python train.py --num_hidden_layers=18 --hidden_size=256 --num_attention_heads=8 --num_key_value_heads=4 --head_dim=64 --intermediate_size=256 --vocab_size=4096 --hidden_act="swiglu" --norm="rmsnorm" --norm_place="pre" --norm_eps=1e-05 --positions="rope" --rope_theta=10800.0 --rope_fraction=1.0 --qk_norm=true --attn_scale=0.125 --bias="none" --tie_word_embeddings=false --parallel_block=false --init="normal" --init_std_qkv=0.0327 --init_std_o=0.00545 --init_std_up=0.0327 --init_std_down=0.00545 --optimizer="adamw" --learning_rate=0.00131 --beta1=0.95 --beta2=0.98 --weight_decay=0.098 --lr_head=0.00383 --warmup_steps=562 --schedule="wsd" --decay_fraction=0.799 --decay_shape="cos" --final_lr_fraction=0.0 --batch_tokens=16384 --max_seq_len=512 --doc_mask=false --train_tokens=215800000 --max_steps=13172 --dataset="wikipedia_en"
MLP neurons of a small language model. Each row is named by its layer, matrix (gate and up: input weights) and neuron, and shows model dimensions 64-159. Each number is 50 + 12 x the weight over its row's rms, rounded and kept within 0 to 99. A neuron's up and down rows have the sign that makes its largest values positive.
After each neuron's rows, "fires on" lists the tokens most often at its 100 highest values on Wikipedia text that the model never trained on.

L2.gate67:51 62 42 38 57 58 41 54 68 57 42 46 86 50 62 43 45 50 78 56 58 49 55 43 55 32 49 41 49 44 45 46 48 40 53 39 21 65 85 50 56 54 42 59 72 58 41 49 53 57 57 52 26 23 56 59 44 50 77 56 35 64 56 37 69 56 46 60 55 77 60 64 41 51 44 34 42 66 57 51 34 58 56 47 42 61 54 44 54 60 32 56 45 38 53 45
L2.up67:40 22 48 45 48 44 28 32 31 37 52 58 64 56 44 32 51 52 35 50 50 44 57 65 42 38 43 46 48 76 57 46 52 29 39 43 76 40 49 35 32 60 50 27 44 53 53 52 44 42 44 55 46 42 51 57 66 37 55 48 59 67 47 55 44 66 39 50 48 50 54 59 76 49 56 46 27 51 51 46 49 56 42 49 79 29 63 43 49 46 37 59 48 59 51 54
fires on: "N", "n", "tt", "RA "

L6.gate156:49 49 46 62 41 50 41 54 47 68 52 46 70 72 56 33 57 57 40 34 53 42 64 66 62 55 43 43 52 74 47 62 41 29 56 52 51 56 29 59 55 40 52 62 64 59 52 61 53 47 50 59 44 40 56 73 38 61 59 38 30 55 44 62 50 68 27 46 62 40 33 34 44 42 52 66 54 25 56 51 53 53 60 56 47 46 50 53 68 40 39 46 53 59 62 63
L6.up156:48 31 68 71 51 58 42 35 38 58 51 51 54 50 52 48 73 60 45 60 38 43 46 28 60 39 50 65 60 41 50 63 44 44 61 48 56 42 45 35 34 48 47 69 53 49 53 58 68 50 41 51 37 56 70 63 51 58 60 43 32 36 54 57 47 57 25 36 48 36 30 44 36 39 54 61 68 35 46 50 71 55 42 53 26 53 40 49 59 47 46 51 62 21 76 52
fires on: "000 ", "R ", "1 ", "est ", "fin"

L9.gate94:68 50 55 06 57 46 63 58 51 53 60 42 69 36 34 33 38 27 41 44 77 48 63 66 46 59 54 45 58 45 69 40 65 45 56 30 59 17 40 56 58 50 73 57 57 33 23 41 40 62 41 55 33 59 48 54 58 75 33 49 35 37 62 59 46 59 32 52 57 45 56 54 43 34 40 41 47 44 31 67 63 52 56 64 40 84 59 63 42 28 61 50 54 38 44 55
L9.up94:53 63 53 38 43 79 29 49 37 25 50 62 37 40 35 26 48 23 66 49 58 67 56 48 66 62 54 48 45 64 52 43 17 47 40 31 58 34 38 42 28 64 58 60 56 55 46 53 48 37 49 50 43 61 37 63 56 66 42 33 33 29 71 49 54 61 57 41 51 25 58 48 43 52 49 54 46 47 48 40 62 59 50 37 53 60 60 58 42 51 37 57 47 46 42 55
fires on: "Be", "ade", "which ", "view ", "/"

L8.gate118:69 42 30 41 49 78 57 54 63 47 37 59 67 53 30 60 40 58 62 42 48 68 74 37 39 58 43 49 46 47 52 41 54 48 46 39 61 49 53 44 61 31 41 59 45 59 44 57 32 54 46 48 45 37 33 44 44 64 40 37 52 36 42 55 51 47 75 40 58 51 21 50 43 50 47 67 32 55 63 46 50 37 43 41 54 34 56 67 50 43 64 39 52 56 40 42
L8.up118:42 58 75 47 30 63 56 44 77 59 52 59 42 42 56 54 38 74 37 39 34 52 69 70 59 67 43 42 46 32 63 50 48 84 52 60 64 56 58 63 54 51 44 52 30 31 46 50 35 48 38 70 59 50 59 53 51 49 69 63 29 44 55 74 33 55 57 64 41 45 40 58 70 60 26 22 51 55 62 72 60 44 33 48 57 43 50 54 38 44 45 57 48 44 62 57
fires on: "dist", "coll", "Dist", "iss", "vi"

L14.gate69:50 63 34 41 59 53 62 55 51 29 47 42 44 42 49 48 49 53 46 61 57 36 35 42 70 68 36 24 52 53 38 57 59 45 58 37 43 39 49 28 60 52 61 60 43 59 42 42 51 31 50 46 38 32 64 58 45 39 52 36 49 52 59 37 33 67 36 80 38 70 81 58 52 45 56 58 43 60 62 63 59 46 38 50 49 52 80 54 35 42 64 46 54 65 45 59
L14.up69:50 61 53 24 20 52 69 35 54 49 63 35 32 35 50 46 73 45 45 50 49 50 53 66 38 64 75 39 54 47 61 50 38 48 66 52 71 50 50 55 75 59 52 53 59 37 38 71 31 43 38 36 70 53 53 60 15 51 42 61 45 68 60 70 55 40 39 53 70 51 66 60 49 53 58 57 57 33 51 47 42 45 35 51 32 40 21 39 24 51 47 50 39 34 52 65
fires on: "ar", "ard", "ter", "c", "ally"

L4.gate169:61 57 64 51 60 48 59 63 56 53 58 60 55 59 39 41 58 72 35 43 67 43 38 61 52 51 55 59 66 40 38 55 22 45 67 40 34 52 70 47 46 59 60 62 77 71 55 32 50 64 50 55 57 54 62 46 71 70 54 65 62 51 42 41 55 37 45 65 37 55 58 32 56 40 65 52 56 28 39 48 61 50 49 28 60 56 59 25 48 52 54 40 50 45 52 39
L4.up169:52 67 80 39 64 33 71 51 70 43 50 73 57 78 44 33 54 41 33 26 44 56 53 59 62 71 69 65 35 62 48 46 41 60 36 41 33 40 57 66 49 69 69 56 61 79 31 53 48 54 63 39 59 42 54 44 59 47 57 32 49 60 40 46 37 47 39 54 50 43 34 49 37 41 51 48 21 59 45 57 70 34 54 62 60 58 77 48 49 60 56 49 48 46 30 53
fires on: "but ", "died ", "daughter ", "him ", "4 ", "return "

L9.gate121:30 59 40 44 36 30 55 45 53 40 37 38 53 65 61 33 49 52 62 53 42 38 38 46 41 39 38 38 47 61 37 60 55 70 48 33 61 37 34 49 74 47 56 27 53 59 31 56 32 31 70 39 57 69 72 33 36 48 56 56 42 49 30 42 50 38 25 69 52 53 34 67 61 47 54 52 56 54 39 54 46 43 46 64 66 59 53 44 66 43 38 43 50 57 57 47
L9.up121:33 51 60 45 34 37 46 50 48 35 10 59 39 51 56 42 44 57 49 67 47 39 36 60 45 54 56 57 59 55 34 62 46 59 46 39 63 51 22 60 50 53 40 46 43 58 46 35 56 47 50 45 70 61 69 44 40 36 66 60 27 41 40 46 35 28 39 85 35 34 43 51 53 41 51 44 73 55 34 53 60 43 35 49 34 62 60 49 47 47 43 43 34 40 59 43
fires on: "us", "Is", "ak", "first ", "est "

L5.gate185:41 29 68 54 44 63 61 59 32 68 52 52 42 49 68 38 46 36 41 51 66 64 44 56 53 72 48 65 45 49 38 58 54 68 43 64 45 65 77 67 36 49 58 61 42 56 54 38 36 32 46 59 55 47 71 42 18 48 36 54 52 48 28 47 60 51 62 55 47 63 65 60 51 37 69 43 39 21 55 65 50 47 33 57 65 59 40 53 39 49 45 48 47 64 41 58
L5.up185:43 38 74 22 60 45 41 62 35 52 47 41 46 51 48 38 39 63 53 47 61 55 39 41 32 67 43 46 48 54 50 38 47 53 39 36 47 65 79 35 52 54 29 33 49 58 35 46 45 58 34 42 41 43 70 44 30 39 43 73 67 48 40 73 38 61 37 83 52 57 86 58 36 51 45 45 60 46 52 49 57 57 36 57 52 57 49 34 49 53 76 53 39 26 68 39
fires on: "pro", "since ", "coun", "ex", "born "

L5.gate43:55 43 48 48 66 64 77 30 32 64 57 58 68 42 49 44 61 18 59 53 57 62 64 50 64 47 67 55 27 41 40 43 46 62 76 58 44 31 66 52 46 44 54 42 54 46 66 48 43 49 59 55 62 42 44 64 38 67 71 42 55 54 57 42 58 35 49 42 45 60 44 57 33 61 37 49 36 48 43 35 62 49 54 57 57 40 30 37 58 62 43 21 57 49 58 62
L5.up43:70 78 69 40 54 48 38 62 65 44 45 43 54 30 55 46 40 47 42 42 47 47 60 34 32 36 55 54 51 43 47 48 53 55 47 58 45 48 78 51 32 41 37 56 57 72 48 46 26 69 51 47 44 54 61 38 41 62 63 35 55 34 38 56 27 49 52 61 50 66 55 46 41 65 45 49 47 17 44 47 25 42 54 67 62 60 54 40 53 48 76 37 62 37 62 45
fires on: "within ", "is ", "has ", "between ", "= "

L13.gate76:61 28 60 45 40 50 59 49 51 41 69 43 53 53 48 62 50 54 43 28 61 41 53 62 48 32 42 54 56 46 44 56 36 58 58 58 40 57 49 63 58 44 45 37 53 70 46 49 59 40 36 50 65 64 54 55 65 53 46 63 37 43 42 62 31 48 63 40 55 59 52 57 61 59 68 59 48 53 57 25 39 28 76 47 58 36 53 31 32 43 73 71 23 27 59 41
L13.up76:42 72 63 59 56 45 37 42 32 50 47 53 66 39 49 53 58 40 35 31 49 55 47 35 38 53 65 45 56 56 38 50 57 46 51 57 38 45 72 76 21 46 32 59 47 45 55 36 34 50 63 46 68 55 65 42 61 45 45 44 71 62 54 33 64 57 53 41 42 45 56 41 60 56 56 64 43 69 63 72 62 44 50 37 71 43 49 53 51 46 54 51 63 80 50 56
fires on: "end", "st", "t", "it", "and", "any"

L4.gate11:62 42 67 50 52 47 41 64 49 46 42 70 39 42 73 65 46 48 37 59 44 50 53 74 72 38 51 56 55 49 50 58 64 40 45 30 74 45 48 53 38 66 48 60 41 58 73 52 40 58 58 54 78 62 41 66 40 52 48 63 43 43 48 69 40 52 69 58 61 63 64 49 69 43 71 51 43 64 54 47 58 47 53 47 62 60 66 31 63 56 54 46 39 49 33 45
L4.up11:47 35 52 52 58 66 57 50 50 65 38 74 46 44 79 72 36 38 42 39 70 48 54 74 32 51 33 33 26 54 54 57 43 60 45 56 46 40 40 56 57 41 82 51 58 47 47 31 45 55 43 62 64 59 49 64 54 45 40 53 52 43 37 72 46 45 60 50 67 42 43 54 68 62 28 59 46 56 50 47 44 45 69 28 63 51 12 67 41 45 80 56 42 49 55 40
fires on: "Gu", "pri", "cre", "du", "Go", "long "

L2.gate254:42 74 52 69 22 50 63 41 54 69 42 48 43 71 28 39 54 38 59 44 41 40 56 50 49 31 49 35 61 58 41 51 40 66 53 22 57 49 40 27 52 55 49 56 51 36 69 62 51 31 56 54 81 41 59 56 55 50 66 51 31 61 54 58 55 64 51 66 56 45 32 48 36 52 48 44 48 56 53 54 48 52 52 42 35 52 66 58 64 56 81 31 47 49 44 57
L2.up254:32 51 54 60 55 50 65 25 59 52 63 67 42 68 48 44 51 57 45 48 61 41 41 29 47 50 61 31 63 64 44 37 40 61 48 43 50 46 47 18 49 60 41 42 53 34 78 67 30 37 48 47 65 42 63 46 51 35 55 45 62 47 49 70 41 20 58 57 45 40 37 67 31 51 41 42 74 69 47 62 68 49 32 35 74 70 39 50 46 53 49 54 45 62 51 41
fires on: "N ", "ver", "Sh", "W ", "Bir", "Am"

L4.gate70:53 53 45 48 37 57 72 47 40 60 36 45 77 48 61 61 38 24 43 39 57 42 50 59 64 60 43 33 75 60 44 61 50 51 56 61 33 88 50 64 41 47 54 52 57 47 55 44 56 42 55 48 49 30 58 55 66 36 41 59 64 48 42 47 58 66 44 45 41 49 59 67 48 56 49 68 42 51 50 27 72 49 46 29 53 47 71 52 35 55 66 46 70 39 50 39
L4.up70:61 64 69 48 39 40 58 24 43 51 37 59 60 52 46 49 47 39 41 31 54 35 41 57 57 45 72 41 58 67 46 76 39 34 53 54 35 57 35 63 48 48 41 49 52 57 38 55 79 40 54 39 40 46 64 64 55 41 35 50 66 44 38 47 48 61 46 44 50 47 63 70 67 31 54 60 51 55 39 35 72 57 66 43 68 56 51 44 35 57 61 39 50 54 39 44
fires on: "test", "num", "ship", "list", "Reg"

L8.gate36:56 41 41 32 48 45 34 39 53 54 45 42 57 60 43 43 43 63 43 40 46 68 71 58 53 65 26 43 36 53 71 56 58 65 55 49 40 57 52 55 52 66 45 41 58 34 40 66 71 58 53 47 51 43 52 60 46 25 33 34 61 42 33 62 65 62 28 69 51 39 56 61 37 57 48 43 68 66 59 54 51 46 39 43 58 59 53 49 39 39 54 27 47 39 47 54
L8.up36:63 40 45 46 44 35 49 43 38 56 60 71 47 36 36 26 54 42 59 45 32 54 72 54 47 52 28 54 46 39 44 37 55 62 73 35 53 43 50 38 50 53 47 63 50 54 52 73 68 48 37 57 48 35 44 65 68 29 56 61 54 43 56 58 40 59 57 32 26 50 50 71 52 34 49 55 61 65 46 22 42 59 53 25 54 55 47 56 74 41 48 41 37 59 55 72
fires on: "ah", "or", "W ", "H ", "and "

L10.gate213:38 40 36 55 41 23 54 61 62 66 64 32 55 44 53 18 38 34 39 62 50 61 53 45 52 53 59 38 61 13 43 44 55 68 54 57 42 39 35 53 62 38 61 41 48 37 53 45 25 45 48 47 45 41 53 54 73 64 69 82 67 38 58 63 72 53 28 57 38 67 66 41 54 46 40 32 38 50 71 35 56 46 43 66 65 58 72 45 31 37 59 45 66 49 40 49
L10.up213:39 53 67 68 48 51 43 45 67 54 69 57 43 48 36 43 40 37 67 59 65 42 60 35 46 68 67 53 66 72 27 43 46 23 66 55 62 32 46 30 54 44 56 39 65 54 52 51 69 49 53 56 49 48 68 41 68 51 59 61 45 51 49 32 47 26 34 69 61 66 61 52 65 57 50 48 57 59 69 60 71 62 74 39 45 52 55 43 65 44 52 58 69 60 52 42
fires on: "| ", "On ", "1 ", "of ", "on ", "following "